{"n_layer": 20, "d_model": 224, "n_head": 7, "n_kv_head": 7, "head_dim": 32, "d_mlp": 576, "vocab_size": 4096, "activation": "swiglu", "norm": "rmsnorm", "norm_place": "pre", "norm_eps": 1e-05, "positions": "rope", "rope_base": 5330.0, "rope_fraction": 1.0, "qk_norm": false, "attn_scale": 0.177, "bias": "none", "tie_embeddings": false, "parallel_block": false, "init": "uniform", "init_std_qkv": 0.0201, "init_std_o": 0.00318, "init_std_up": 0.0201, "init_std_down": 0.00198, "init_out_by_depth": true, "optimizer": "muon_variant", "lr": 0.00617, "lr_mult_qkv": 0.4, "lr_mult_o": 1.5, "beta1": 0.93, "lr_head": 0.00712, "grad_clip": 0.5, "warmup_steps": 200, "schedule": "cos", "final_lr_fraction": 0.0, "batch_tokens": 32768, "seq_len": 512, "doc_mask": true, "train_tokens": 394500000, "steps": 12040, "dataset": "wikipedia_en"}
MLP neurons of a small language model. Each row is named by its layer, matrix (gate and up: input weights) and neuron, and shows model dimensions 16-111. Each number is 500 + 50 x the weight over its row's rms, rounded and kept within 0 to 999. Numbers have three digits each. A neuron's up and down rows have the sign that makes its largest values positive.
After each neuron's rows, "fires in" lists the words (lower case) most often at its 100 highest values on Wikipedia text that the model never trained on.

L4.gate325:536508473489404541501494527405538450550460531415526495594453490461537552553487502470551522454497501569450566456451530561599501469424521580547393521496363544562503523515538407475544479512485498572556532482547534530469553399541455523451484507459511544466466494465620558514439478452433446489
L4.up325:452498447492399488464474532459517476537469455526552488587429415482583497455532414474495507541507456527466460445397569521503506454408498545593370447564395451562461590500581472458513401427516451531539560506500475547439537422587446477445536533523494591528530492536615561484558526464500479429
fires in: "is", "are"

L13.gate495:457545547427454587447534490423521413524443578598532568540488536541563389504544436582553451488541514491534539542489473561521544497454493498501464426528512458556473593485561571538503468506527496479487533462512479577513479597521501556539524481527485597505496562464466629537485481503445494492
L13.up495:440471495496540528520450496603472429533449508463489481568496540503544480501550556523502506575577549439499399490441455567530460497540563526421516505520472486567406478569412460524551521465535479502518478527567433489502542492523443541542505522493533427499585509513465495544533519491442487483
fires in: "and"

L14.gate419:355496535523510453516502516483514490540442494513569584438486483447484523523453420525399533489469551420531436440573460406413517513540552532556498498488472491459425500437482463375476409548607518504466521485524496515555498529555438548496638527520488445493497569591470470503574524510547578524
L14.up419:467422501529489533466511449550475501517398586457456451533554399569527430532559547491530473587487448543414497576494539435502538420557526414463562428552493466456472540529502477528530391529503512538564380606612409573552539545424548509489454397449416503456415463592448448460464555573461528560
fires in: "most", "very", "and", "to", "its", "an"

L13.gate93:609478510465495485668513536499476428467507530537574590537547557498491450473534499493555490531437515455452570526497516521435476411472485499551456424518479569550531491422480451489516468458453484547446499489428568490506539521460474480549460467486395610479530518473559519400510568583528451562
L13.up93:492400505499472487484531573511452506473534543527507512647514524525537475466501536421464522560489442385442549483422461487473533537437495492590522555479461495604541582522450504518519467515451517481481478426515513591466432492578512481524518601453446424499538534524518525454474533477413552527
fires in: "are", "two", "they", "is", "these"

L2.gate465:502586526391481497555469412626503526555461492479548473472363505577483475472467568469513551435502508486442569473499551583480432533465494549575527602493480515427465475473498466490434545444409525540463469528542580602468507549500548507456530464489497453423563453498519580539467522527419478506
L2.up465:450503553523508510498513456543477586551500420592551489552541510504353484533525481538556540471513511416560485510518521480554464518495438468489572526575496466380567479575575527560457473514493524619549489481502452499572503544516551480515493407479542387472358558548524498485486513459559460496
fires in: "most", "best", "los", "high", "average", "less"

L2.gate290:431497497502517545448591541469556525597525608448513467407476598423490563486378471538567459465478463478540522480403510521542453563545498518470509457512515556561571465510549523515499568458489494609526491471478497456562557415460595435515525483486368557491484477568548557531539472500511471503
L2.up290:532514480465530501509531473547496532480468671524465492461546528444516476484519409518557482458491534417516432586457562413537444517546515528513535473490403537519516558534519563530524503402424467574612479452547521480559470458541586435477518543431435593418576522524533491484474435508374449519
fires in: "into", "joined", "founded", "established", "during", "along"

L15.gate492:556525495456518487501416457585451531440442508502505391465466519508570481589457436635562503456444505581495550543509564570410538510500568493435464442500438568451522592509464523536460525450468570594465514473535531562475443542445507450489516579424455495525489555519491579461507491490466471548
L15.up492:508450503449520489507482454617510515473559462534536514595538473457465515521472492572485486552531439572414482568515592527537553432532616439476474444520451498483484527438564492430504509486465467496497514404482544506457420519548516364540467577408497484566567565543507517512400464510520430515
fires in: "most", "well", "the", "in", "just"

L7.gate561:588435454538530485528532470514441490513439489540439552535509452454518568489537491472446540430542452475565474525531537478516499480505507536474509403550489458472500399550442557516462473509473515520481545484455556541524483397444499434406532532466494480522456464436431503533521539505455588491
L7.up561:488502421486461536557509461540457511498465443465480439427422530499567500467477501431571461524621521532523465569519482464524635524512550479565529478457439428503493486603531515471457476597509502501481507498353560496496478397442479496491617546446570479571457452520492484490475541560487542558
fires in: "the", "one", "without", "this", "nour"

L3.gate538:517490479567533575528483510572538340507439490576460518485497451472423474479532449476474519483415574567382583525515528428462568538553468508440563539522459446442458479551523511538464547570515409492452536485530424432515484451560481448552528576519530518511456565436509492518576398408527529496
L3.up538:522459520490366550471471454532391579584571531465475528504433471573590475500505515464482507485560474416459528498437450497518452512474547581552584426491479524507432496505437491534533501478458643417514513628467480472478479513522422436423480468520513477567510395494485466409425496517467556491
fires in: "no", "all", "total"

L4.gate213:538475459544477601552479467476465497466428443500498597475490493513572451445466609527502571524477464533392490528502485339537517532485491559496491502508412346532493545546604466460534487473592471571520568450547531539410482532545457519491541476466488511498479526420569507501559374482573547377
L4.up213:486500541470529593557501399512409534558520448513581583443460601540381414528498597575554463503446460511464465415454494375472468567478510632541522484523402434526467453528581440483545428434493564539462543465523471577489436443457466460612563467479473498468519468475545488463602422503609526471
fires in: "for", "cost", "full", "total", "all"

L3.gate196:437461561469537422523485498547608513519501471560456478550533542513505514446498550436492449519532545503479607487443560413554399535444473408473480587590527421566414554481503493465607407553465486438551443474558404463492493511580509441452518490410589482522534493444542569516497488481496499543
L3.up196:408554428604483409586544505418485565520492500504447554536485502493471502424380522471511518417565464535456589522542534522516453576503526545538478563550485563514548536520488486459545517551510578521529491451576540471510499466517471340489494463438510438484512424448537528592596483457526452537
fires in: "team", "group", "band", "show"

L7.gate155:519539406487522540435538558435471494492475482542527532530531501577565518419468459548415490578523553564541520599459558465514556557484526420517527469473505460426456498535494539450560438511595592515537523523524538518395380500517542505406607432493428569460476543588495493516470569485519615503
L7.up155:514604532493440561590608550528456449495521575447501518442512524563555466470460439550516476519477498570478523555424531454513609468519541472448540394425481466463534453446507519471477553594552489459586396552557581527515445532511412521432441517537546482490431513492453547515459474488603455609
fires in: "at", "to"

L10.gate159:535476516525478486490539474579501458405563548524569568474383519479524510534510451536456516538466545486479480550538580470566432516428571480450501434565566487466440408548535467484619478610527403490403475520573382536508487461544558506503568472620464645514575467505525504541514433445509531539
L10.up159:502529513502497455429570473511580490497540579453504533456467487469592510610496517443474482575501425490461472476452443485593549498515525511521561504449520493498468453468585516503528413507464469537593548601634409538492462422489579562448446527407509470491496424502527455543569518514459495515
fires in: "the", "ferencváros"

L8.gate83:504639509481543489409485429447484492522512597443419576465575519457585541499599414462531542564511423593530527452490504500594412547455526478403522389473434430503513468395389466437529616427471494613566470489440542501453543530454455566523443450518507489600518516489511483479485585453590535563
L8.up83:574445569503489515460470506508521516477488530534456528497477521478495519535555447497441481486470547467473487496562564544538449599467475554633516496439402436619551444532404453584538519514453527522506471521452566601493537580493590505500513579534512410586503583514539534494442616466447523582
fires in: "served", "al", "played", "playing", "worked", "always"

L4.gate538:466509470547484379541463529520383450514597504576486414406494544497461494515480480543482492500610436430527553513478509632534543477494501513559581456468474405466433490464476533522462542565557383488496447480484515455547598504428453472561465427492543553604489445501553461430468579479510478492
L4.up538:470511420491437445521476529510522494505411497519569539465508535480604591476465482476499541490559464510400451538517507546436480508548526515516474486498463566449571492533564540547381584460513449500561596482574501478485412470471472616470542498519463401399519466446520595423545508495471457524
fires in: "can", "is", "could", "may", "must"

L3.gate233:502533532602540411507408426482515477457559541422515505511475467532491558603519565452518484472543517516485542505518466508482534465499500527575489513479596559548444466524489546593499553380431518469484500473559473526474425618472520465494429627516447511467562506423508436523512614464441445573
L3.up233:479548449627535379559464430530568387493545555451503504538558536508565503542535556479522510585528505531520535503493491588468586505612430522523534505445501496520451501523469551503503510435528514428433563487438469547485431573479508491509495561526491412521500439521513473404483606542539459598
fires in: "only", "also", "just", "either", "least", "both"

L2.gate370:552532581590476450621516477532519529454495516448480577516440528598571511579543509513530485539487585472487531482460468580531482479460471457480586476538516589505550546514524555455503602445419428490488530513526463523571455580595575512567529492492500499578443519531468523466498551542567576460
L2.up370:521551590592435479635449493507526526560512518485468553523491554547589595540571528564547436498445558505483512472517474519540494444418506524492555490549517488540533512506511531463484554436508434479549493530508441517607543525592605573567532454482417492599430516582453483420442594501499598485
fires in: "well", "self", "same", "sakaguchi", "itself", "lewis"

L2.gate275:501504581530516446502476453493511498404558488489479541439511507499430563405493487441413604501525511471444490481403467564512389541459517488528496514469545463523517460406424539490514533465439542585555467527560504509503536481542619512484468506540471536537561558472432504470536558481573425548
L2.up275:457554533482509482523542542596512464564443458520423504578574582459460489468547477416469450541521506432489549461567519449521489539434480445568513457490472476466470437580605417397563532481492538485479470487527445509561409404533427371540497472449469497486492504425440597477442446489487443551
fires in: "team", "club", "band", "teams", "students"

L9.gate242:469509499455439534509476469586506423419506474440482533488560518533550503583448474522491502500451614537493471439548498538539350472497500564549537505473459532552524474497531481555508538463513459480483507517465480449477524551546559453489413535534513432508474478546548509464541508478478547559
L9.up242:465491494507503532523462598528462567472463575474458484539490555493509438550403524492530551553411463577470487510518429448487475476538495463542508476507579479457477491474448504423452485547493434504518536482522365439372497586575508511535430527489476479537408520495434400511437533563527381605
fires in: "also", "just", "either", "first", "later"

L2.gate228:408539500536528422467512526430528451534612467466549481515501552457512466505559525532543603527532555480488583498575445466486594475538527558496498339485403498469406472509408542546490506467587541521490442451495518487572530475574522542363587430572530533501546446514492442548465460550503470497
L2.up228:497543463526566489467572544426521488545553451518530447520477574482482471557515508498557584494596567535484543470531432492472598516525499567495515363476462499484382535462470496498397535491561536578541455456568540461622481488590584566430595464552557472547580432481575405538554463520502462478
fires in: "war", "history", "army", "force", "period", "century"

L3.gate527:566490606552508522438532449457469452474431565531445564501543511441539461500481459387476507511506414431508366423425555496569490457447420583537528421504553522504568485516492492467530383434480452511613506501469532473512474523483467562513496470517473485465480453392578481534500597490470473521
L3.up527:540501522452584576423481530525450563433572599480590478498457481532468523449524469533598427555473415452509490561534611475515560479529498495556582557434491490504486432585606508515496439628430552481531503538485574573452599529523454517446420555499478545534473563507503568372551544520519454507
fires in: "there", "grumman", "groux", "ulliott"

L4.gate505:520484491478495560446497444575485490522532482581543513476506580372546422535414557465448451566597407641472459554507443422524496525529482618493593481492510490421597481572485515562443469510499474523560474527490477549400377525588508461491520495513539460479504565505592445449534514537476425484
L4.up505:469498428525502545469459579464400523541521481538548404460531569506425561502480501600500445499488523512524563544615532442488489546516503410565461578490469513489548538569442468538455471506571448623476526455445529556530500460530476526584545441440490501468546469560534408569351384398553494468
fires in: "years", "series", "security", "typically", "types", "months"

L13.gate231:601558522472503565554484459504382449532510546480553577603492540553581430495452485532552582571504515452426469585449413420419510372537565501475460404423498456526475387541484449498430479554467486573465580421459582442536454499626488556392576458469425545543535539460496565510412518531487511558
L13.up231:544448549604530509558490451480551509458501523495525519400452607617506475469559477542434502532520472471526531520437492591452506528391466483478484535437537561491503489542542526469474557586559503445494506546488535572465511413465471556423491596575436512480461440515487463519446472488545533535
fires in: "on", "at", "1", "2", "in"

L12.gate327:597463520392491493442465521428516458477531467452411531556529512516576483498583486461565487469456595467589459556478508444594471476564522432462487420433485449554496557525517550473529511481525460517511468468465525561473463551463488534543479534495567440633507445515529505484472564510522575494
L12.up327:529416493585447622522549542408451425518432521515499566515465482553561509505564493529591414527542467476522528506503504496486501526559452561543445512482541431549546496511495380600585526512556387532438482519467485579503480370529509426482509509467393498475485520517454500515471472513495510491
fires in: "in", "under", "through", "throughout", "during"

L3.gate340:472469444418532483504485546493412464468539501513459490517465412511463507526454528426485512554512514540430552512413537505503511540470624493585516499493630531496405516535536550517551524542525497546544441505458487446460513472521457406530466550541413550524516519587573459465486496468371492389
L3.up340:526486559424542482491516482512500505458588518575489437520509436442492497468482561421510402487535400528472518436500545514446490525417467534552408560483597478478460506503546512470506445515510450574488453465463502505465532505482532404564505576511436582466541491507617486437407490481411549459
fires in: "from", "his"

L3.gate29:483514489505450511564548560527522457568466420495598473538573571548495583530463528446473490507628395480399524535457421438468495520486545538525457497503491535504588471608449521453518442567448451640533496376429516448513469633557472514503466491434386471551537430511433531593453564483602441538
L3.up29:424460544514439505549540518559505441594419457520568498588419481573501568550457566532486445514565414493370476551458509429472554491529551467562527574505492624596526469579428509444503373491466516559504504433473483520595430580510441553588519420388411491570575447496528437518474531517578459547
fires in: "years", "released", "days", "films", "months", "hours"

L3.gate376:478567611439470485509474459568482534483466524411578470461491477554529463510607586534558462472565486534531587498437475428535445469500445539469512489442509556438397543560474572501525590568466570497442481456547468501528570454431545499552529474530548491505530391593495542516489482543525497543
L3.up376:563505624473447480477516458512502517461411526392470476487481448561502485507567558494543492448625507582475513505489456486535491441446396548446539477412519545545432505539477510448476560601501464576524531503516589540483485555440515556548551452511565491423535469534544561594466500585547539552
fires in: "university", "high", "school", "princeton"

L3.gate408:512548468463461531517550454443499423491576439489441596482608580525520445500508486545535544482447502516458460507494430534496456504524466575519526478494551651508470484473423544481544481432524440571503570414485559472561487584545381495563490547521472565419577448508525556521413465522523408490
L3.up408:532417558408465518511532546404510529444619459517430594459492544497527446501512513503548557493390555494540450508508426543482589492506454516541473455493574562543509508487461474469557557493464417514470477494456554374534536555568442492532550462502439475559546397512497424430467534587424435452
fires in: "2004", "4", "2005"

L16.gate501:494455493497509547419492477526473552488568520502467535474429393507546542580558440538429453504490526537467499427495543430466533460477529458470487585503439552601440485535516420461514546476355501517528493558521567499408620565540546503498527466498511472435394506517460428504566547448421571555
L16.up501:547430405547491563465500433461495472597546515510560538418445556463387514463404431534508511425467393405477423496572563479517535544517517453523484431506526462543604468497535463498484528447579513516596471483508534505531583542503503446593462489521453555518598472463556542436454437455528528593
fires in: "a", "on", "made", "aired", "released"

L15.gate164:514513544490472507463400486482486430571525515478529438572500523499610497473534431454541470439437499483511501591555559613495555538465534411567477564579450551547550456431553504598494540453516507419518522509583393532430571549511509521543483501577450487473541492527407462424549525472571480512
L15.up164:547485523543523482567465436503442533607466450426532416517516458449488480527472472645476559526572442435488550413567526513581493551451567506520438480517495526549475525490502437530429599541528428647527587465500487476516504514555488468547500545434479532540499547436485501498441449486471481504
fires in: "in", "a"

L15.gate418:481547488430452483503531574623507494534568477467487445450603472492528474513452456477502506494478526549534488572464553501543549410517476444509447440540530568531583437482465510491566537448466483505512508518520515498438557523429546542571456505522376437552448513437474509496478528412525508509
L15.up418:452453555397480511496568513473431515519545604527467493484528506516446498591570518481539494481448519495505520427535484509550474543473521521510450530533433477516543459617562496485550596528537562516536485537590534499449570458476580590491544512525507482460427510452527476404505502521593552586
fires in: "played", "served", "his", "career", "worked", "playing"

L2.gate367:415441632529523446498468483414557561527517436524550563583420448542525511444464459459555488480500502451547488517482453572590436495476510545523430492459488508490537388550465494462571453471428537447357490435542476567505641485470457385484462397430472534451604476480513488555498613466575452556
L2.up367:447567530470486516562509483497574550571567509492521444579482556590486524483535494535486502423485482492552504592501424507473460422532442534445439491507538484480498417513485525552465492523525554520499400508417549423570620504506452476450535479590488516553550545504426463539433496469551563481
fires in: "work", "book", "books", "de", "works"

L2.gate54:438554523503576441440422506491516493512530541527507469428392566425489481529455425403470551524529458493527483490469558560473532468445549430475443452501559554434498468542557435544522469517547498637484478479400515467468574528493595521549520518447455474498441491558515558384404570479437566441
L2.up54:474551480482532462539545474487487495484504464573567480611543533506530401557540500440553490531477490564432523456460504481422570488459538583452439504436523547515494499388558561554610465430521481575539552404494549445494485537505509493571455463462468517510412540576535495549545509474448531406
fires in: "his", "became", "games", "season"

L2.gate386:576508583391513431403457446518474620483497500526554430489521466446492497575529490554447570501561509490416469532459521639615433534508462433576522407535444539554493466392513433520452414493535483532502467461586476489506525461391532480603532546484497467502487621520520471546483447499494455511
L2.up386:486532600464512429485450426590478595452500485445555430523505518478624475488555513476476541506591551595467524514430575533490497485387498420512454437516472550489450478471536504468475410531566444394513402526556522498476466449432601459552626409450556528533464590435580463488499478500554439490
fires in: "women", "children", "men", "semi", "gold", "bronze"

L3.gate142:473524496481523567445464470500474497532472576457423439440575526505488540517476586580507444503504442495460533492493456396551537497514442482525520540452538506470535466538453464568506494507511454544461618409523492452444520529503511408443501466532487467508447373436498458558438499459482404541
L3.up142:440497538508509546491456479449462543563425505507494489512499459505490522542454596546544388517492421508420616547471394430526572463418450477538515580525507539495460509495427464576562456503521519487472558470506458482563455523460473474489500437505496424451531400498464480442462494440430439546
fires in: "series", "season", "development", "types"

L2.gate79:428531573469470494546565488458461516518533500481490496610497465583582439523464553543567447514592534567540423529550524494575454445502414596588577491538530427516432530486482547500622574502585421455537482476482477501440572504515480480476454454556511458519523496498522513547603550501510548475
L2.up79:534416577500469511489498459485511500516468538501519478469575519498612452478519475557463518418420464563466466474463457389469478429590390401486394430383622551529492449499474510513511533512501505485584435557491457426503578555517538452527566460495494571393481493512470528491578510466450434481
fires in: "university", "institute", "center", "association", "society", "union"

L2.gate269:513550521501496492625551521490559472498474485481510455481499571457401499468569394421503479463410519470541424456499452536547459432526464452574550462428556490496420446479465592425571539487521540510553439504517514461531570460556570526500415534508481538552514390473508498484429493514615535472
L2.up269:462557545502526439453539549447527490471525526517543493479571471461443559537499473451533546530528521578610458541496526416528513473491492510527544436426542539554457521449527514467490454450550532544515444401463529482583586466476531429463469549500570476489438508445646524478458541455663552458
fires in: "career", "following", "history"

L4.gate138:459483569445499411418501541511534495556477537511550320541505522537496568536551614474488471481546499502561474557477489555526487523566534648509501397523522541536418451581480552499542582477555516509524494511447519522498445490489440477445543462397594520554496486456439504459510493424539555428
L4.up138:431443576442478453515448505505540470535539507536528393549528524484479475531529507440456420501561473580511513494538523617499537519548513675594490327464520492485469463513502491538455607474485521559580469490459553488508483477550510482545570469483485449513542505497414489526567566525515521453
fires in: "film", "radio", "films"

L4.gate41:412516534486585395578530439522545475485498543485519507605492466591468478474442532491532530469545481503499457502538427465525403444480515528499425383485470470561570513518494514539479534493488460552501521543490516534494512560566384440489446421451552488409503544490512459539485541359568503567
L4.up41:420475503527480436558492534483482534417458431524555475511456429467456438458472556549507534502513535451485386574570435566507424485565568491558450445460503548443483538452513505532556520485545486452427453446449459469475502483393381470474548477434520487388519489565500469451447535453538589524
fires in: "set", "film", "series", "album", "book", "books"

L3.gate267:402527486457407454517543511536558565389442522563352589476498527499463510496440552473587483485569417513550464434563576424553489451505539463500403605413506366486482497552526560476562478462479497464531502516525465545585538476519483490538554565448469432480488501364456489444530578528551501476
L3.up267:540493526518455436542535489491589559359460471524467518533524573525499493572421521592479513463433476537446468466473492505511501530487491496478466484453501484517562470413517547465511523501516415545570557545556521461548433429531462446514513535534568464498423549415460475540565508479540443508
fires in: "it", "supreme"

L14.gate366:552411450534458536539500491481534437563511477461410475469504409411460453538506565569492559517378443521446471538420484571494504476501577453473595505491545511480412521445526608546436465464452537408508449496534397563531538536521546472472479480500512550505467520521433510395560567465516557474
L14.up366:491532538397572447600503537435483468461458464501465479491527429594473508498422506466479491537460488506518409468488517578500583519393522516572471558574528494516599480445459503413505497536486592375517457470452511446511469515545437458603489524435497506564430478517500481467574432597460514447
fires in: "his", "their", "first", "two"

L15.gate478:491411625434533461503394566505462458553545544512500485487474481368497509476556497579546428475484460564522528513527553528465501475514542493497541473597523415483433394553495511541485443474570492505585406489502548548506448517463575446472452519505469464583574567475529449479467571567480587512
L15.up478:468470485539454537575503571473440460381581502480472427491518448417478439458453493528518486460512505444493498525475544541458502540586500459559491499407437466509468517449589473388445483489466453520528562473571590451462395425485538476546435494533528507478443622510595521513467491498529512495
fires in: "of", "was", "scored", "among", "majority", "been"

L2.gate354:478491519529499524501523548411442539630551484549515533440471419486519562525481473541485468518472404500572484504483565596498515547551531502545571433501434560525479462512539444531542521608518479481590468466484540534416535494398494499425526429525445475538519582483411606541521431542495457466
L2.up354:544534623532492418487540497522494483498462533501524555509491529500489540437405493462454425624542432525513471476560486489595516520550552460487439408494405535464466464507450374583488468569600469558508494414515508503421467557390502459491533440529445552527630555487556463447493422594550430514
fires in: "women", "children", "maintenance", "split"

L2.gate136:494425409475459513446533577512506534502476530519473555517450549549482514535453543607527491460481442525459510570496633423500566582510449483459550546519631567475485480529586574495482437423446468537586454471508506416462503494552539473512494535529471474463587478488549494527470459484500464532
L2.up136:501470503400452530530441461581462543519508545480487535504539518509445488495429518538503408486541509547518405557494507530509519587346490523536488574508463520493524484509501528453472542408442588534551526440485443495514515488492514522537461495538406512446508609437539512540557553424451517581
fires in: "founded", "established", "within", "along", "present", "presented"

L3.gate42:540493470530532528508509511598527510458451387509540487544514507489474477457499462437582411512437452549496472548342508498505561446403544570543482521523554496412458457503487453438599410513475560431536455380509445498506465548549558545559531633535489537506487442500502526485510416592465482555
L3.up42:543438505557521519489499529611485516490442356525562503529504511525461468475551521479566466494468442528468430530392493496475561428407552514534479473507569461392543448447451536479519387542512542440538539402456421525483423511549528514536529589477586569471504452516502495475457426610459530560
fires in: "his", "their", "my"

L3.gate387:561577536557459430493504629453516487572530501478536577470420462479453468418544428525472499537375496414580514416501465608537515435498526517465531474521549455414486486424565471446490447491568457479525535418531482564499493497433438482440495498470447502508540456455495575471464488491585494370
L3.up387:493447476438392436366503579533503498545494401472480501519453465550517576583496563465511469493594549535488517495432556436484466479501493514438488523534445511533461548539500542512509503485542510549458587465500484504504583492408505572488453440457400554567509514435562428486471571542561520438
fires in: "would", "will", "may"

L4.gate514:404444483417450351511487472551523549530482516472527506527513417498519505465508468514499514459474445500522572569462547622642494580483476432572457441454450497431449501453487491598400477559482581493483520552555414490411547465413472528408561487438477495493513491512569441499513512635587531501
L4.up514:481551485489468441514529554546473478636505526528535465481597455455480485544472516587492526575502485535487553483495536547618510527511469445523513500450499538618496399521501448631500488410534501474543515476544517555517559448514506445423568442482553582553488551525534573464481486597567550471
fires in: "women", "men", "society", "bronze", "well", "children"

L3.gate505:524526536534486497562542495504565516515422546414463530543487470478549530544484554483443549578553501632585385510496549504533444627460428424519495426543498543502477520471361531505566453460599431508584454604584489579559509546541487410607537471572479430413541520498477447518472462497535543534
L3.up505:609639562473479466543563480450542531565440572483446537513520478507602551580414497528446472422534541514534419485535539566447470578469458463522484454435494578500523430457427483469645499514569454532468403592540489524567480548456455444476543456538533480430459523492455540620565441464579493610
fires in: "home", "school", "office", "college"

L3.gate568:425487531530441573523543447406476597550569470481462578544387493511451535577534558555508541424554451548504518528510588494488463547459500510476469532521450551519568531471532483533518548519539520509489398545457587578472419485479567496482381487542519427532489530456520465562485410483504512448
L3.up568:469425544524422557564498428442488566515506497429491542500473451504501559522505551446427516504519456551508553471532586497458487589467477532489414430497453505492540537393551486568497505497483475521532394552427608442460433545502548517519442425496536494516504498530474420510497468513481503472
fires in: "end", "al", "already", "ends", "always", "almost"

L3.gate478:495454470504527512515415464505573490445519507496542480594528362469478492559622504445593439556540472563557469497474513580545447541521541607567502547468512447521509558509557485577490492527491489578450607531501451520476517502550523527477548499530466497520396548536489480573533453454470513470
L3.up478:484530450562495470523486506503489485458538467425584581522544434376544483447582566509578412514469568435473469445517502520506535509578507566430513573499460473482449525562572522518488542579598494524406509546517472461450529450455544594515536439564432438461439511501493482562529422551490506573
fires in: "national", "according", "near", "twenty", "local"

L3.gate79:456472569531563383495491533453488466576542549424505443566484507514584455531537550529492549439521481510390504489540495559568457489537527458496542484512497502461460526575455488434538424506444459531579550500425519523504557557554565435516507482521442556548680556611494502476500453653467594474
L3.up79:467432580469506525500493525491500602529435572608573453461538450579464519490445441433581518464565618569474509529541480525571485436584457551495437519459490501524596496496413487446520545533466514500497470433598565577582481519479475495553515503453555459461518533464444549524528583464502453511
fires in: "university", "school", "fellow", "yellow", "association", "held"

L14.gate184:487456588469472522485467472442523548472497472552484429496590467497573486423536584569600436484473490520472408478466438463549549417318426499500411476517423434545487447414526436494469553489588479401557548539470525465489547494548455506550454416496490613541460458533438532539500409465432517573
L14.up184:468495465473529431477532452491541489515447470380465566518514520442550404460474574485491565554509434518379513511466404419468612469445567523528434547636428463456487470495468513505457567580506526558517482547485457467558513497505442477388503507480579465542505413523479473589505580471493442482
fires in: "a", "two", "wrote", "000"

L3.gate471:426379536469450469440466549463467497444534478618500551478553567484424523522565547523598545526538430513487546494569437394515509521466516554513461486470392393485444526514456510570467514466600504519495556491550528434524491494461568599518546434399471547439479568377515373447507507412528617479
L3.up471:472475400516531573460528502494520500478482500522599488526532565541406503523478540458476517615596462526528465455515520446453537481538520511486446399470487449453421508633417496616487421575533515483503447405536454535521428452542488500476591367513464538451465501521459409488434639484624452559
fires in: "film", "war", "starr", "warmer"

L15.gate466:501546499493595544528440467484523475516558487581437452499440554458618448533527586517550467476527551506522389501503512485478438591522490524511450502620578438553436472537443506473445550513524449503537476442463456496493502486524520444558462552529471467557447452623537454378523540515368564513
L15.up466:540495513583486551454439515424380459473517520498522392505518528517484448464508549456556447491476512512439503534461414558499503550497502461593349489603428394516439540482484472493456487417493557461514544466485473476416483554464441414488528472533512508479510537466585581543473452484477446473
fires in: "in"

L15.gate79:479498559617480508560391454445456456506429557627466535567482514557515521539422500592435541530565555488555485466450473472520525501388540545455475540539459434571539553543576472452571553383592501505540498489412496520557528568490424458548470472565470431437525477514560415492555584520504412454
L15.up79:461442531487506449540501506498532438485451585431489417544447467446549479518508558535438553482424405450548452495440463548577544513470524558493509555593510475452431534470517455565545496492530524489490500428454447490496533439563494474464485477553453481555380428492497486537484500518489352525
fires in: "and", "is", "or", "as", "but", "than"

L5.gate84:565428453495453481514458624424500494540533517521446509393484472468525496516465446541451530495477478424502584410508512478536487486472559553584513573538546438429412580519479488487431480490582454484547495484496525516562539485442576529495470534548546466555487530544576463511446494511550545580
L5.up84:529425483460421447482614593504502436539539418531451517560373432535476556488470431523510623473581401420495564468550468394540423609381433590563483454444429536453450480484461463552553556409447537492485520494510506485559442555500436425379522476536548476482532561428494467437497524398622530569
fires in: "can", "may", "could", "to", "mayor", "must"

L9.gate347:461453459517528521448571458594496515552431545558492553494599443450500492518507499482555469437527435614514462466487491573556447540522520510581485434596488618442484470496534566491557428526546475557585463448549493437505510483432620573513585525527505508541508456457431506562511463508572487568
L9.up347:468567491630546531548496431497471442518460529448497487469628587619550520488439471455564442534434467533484420453546460515538506536470550519529482447487542484457538563484481473524440445546524469481601474459540432523479549378500519573461493525552471461521419457440437508434620535587498565542
fires in: "the"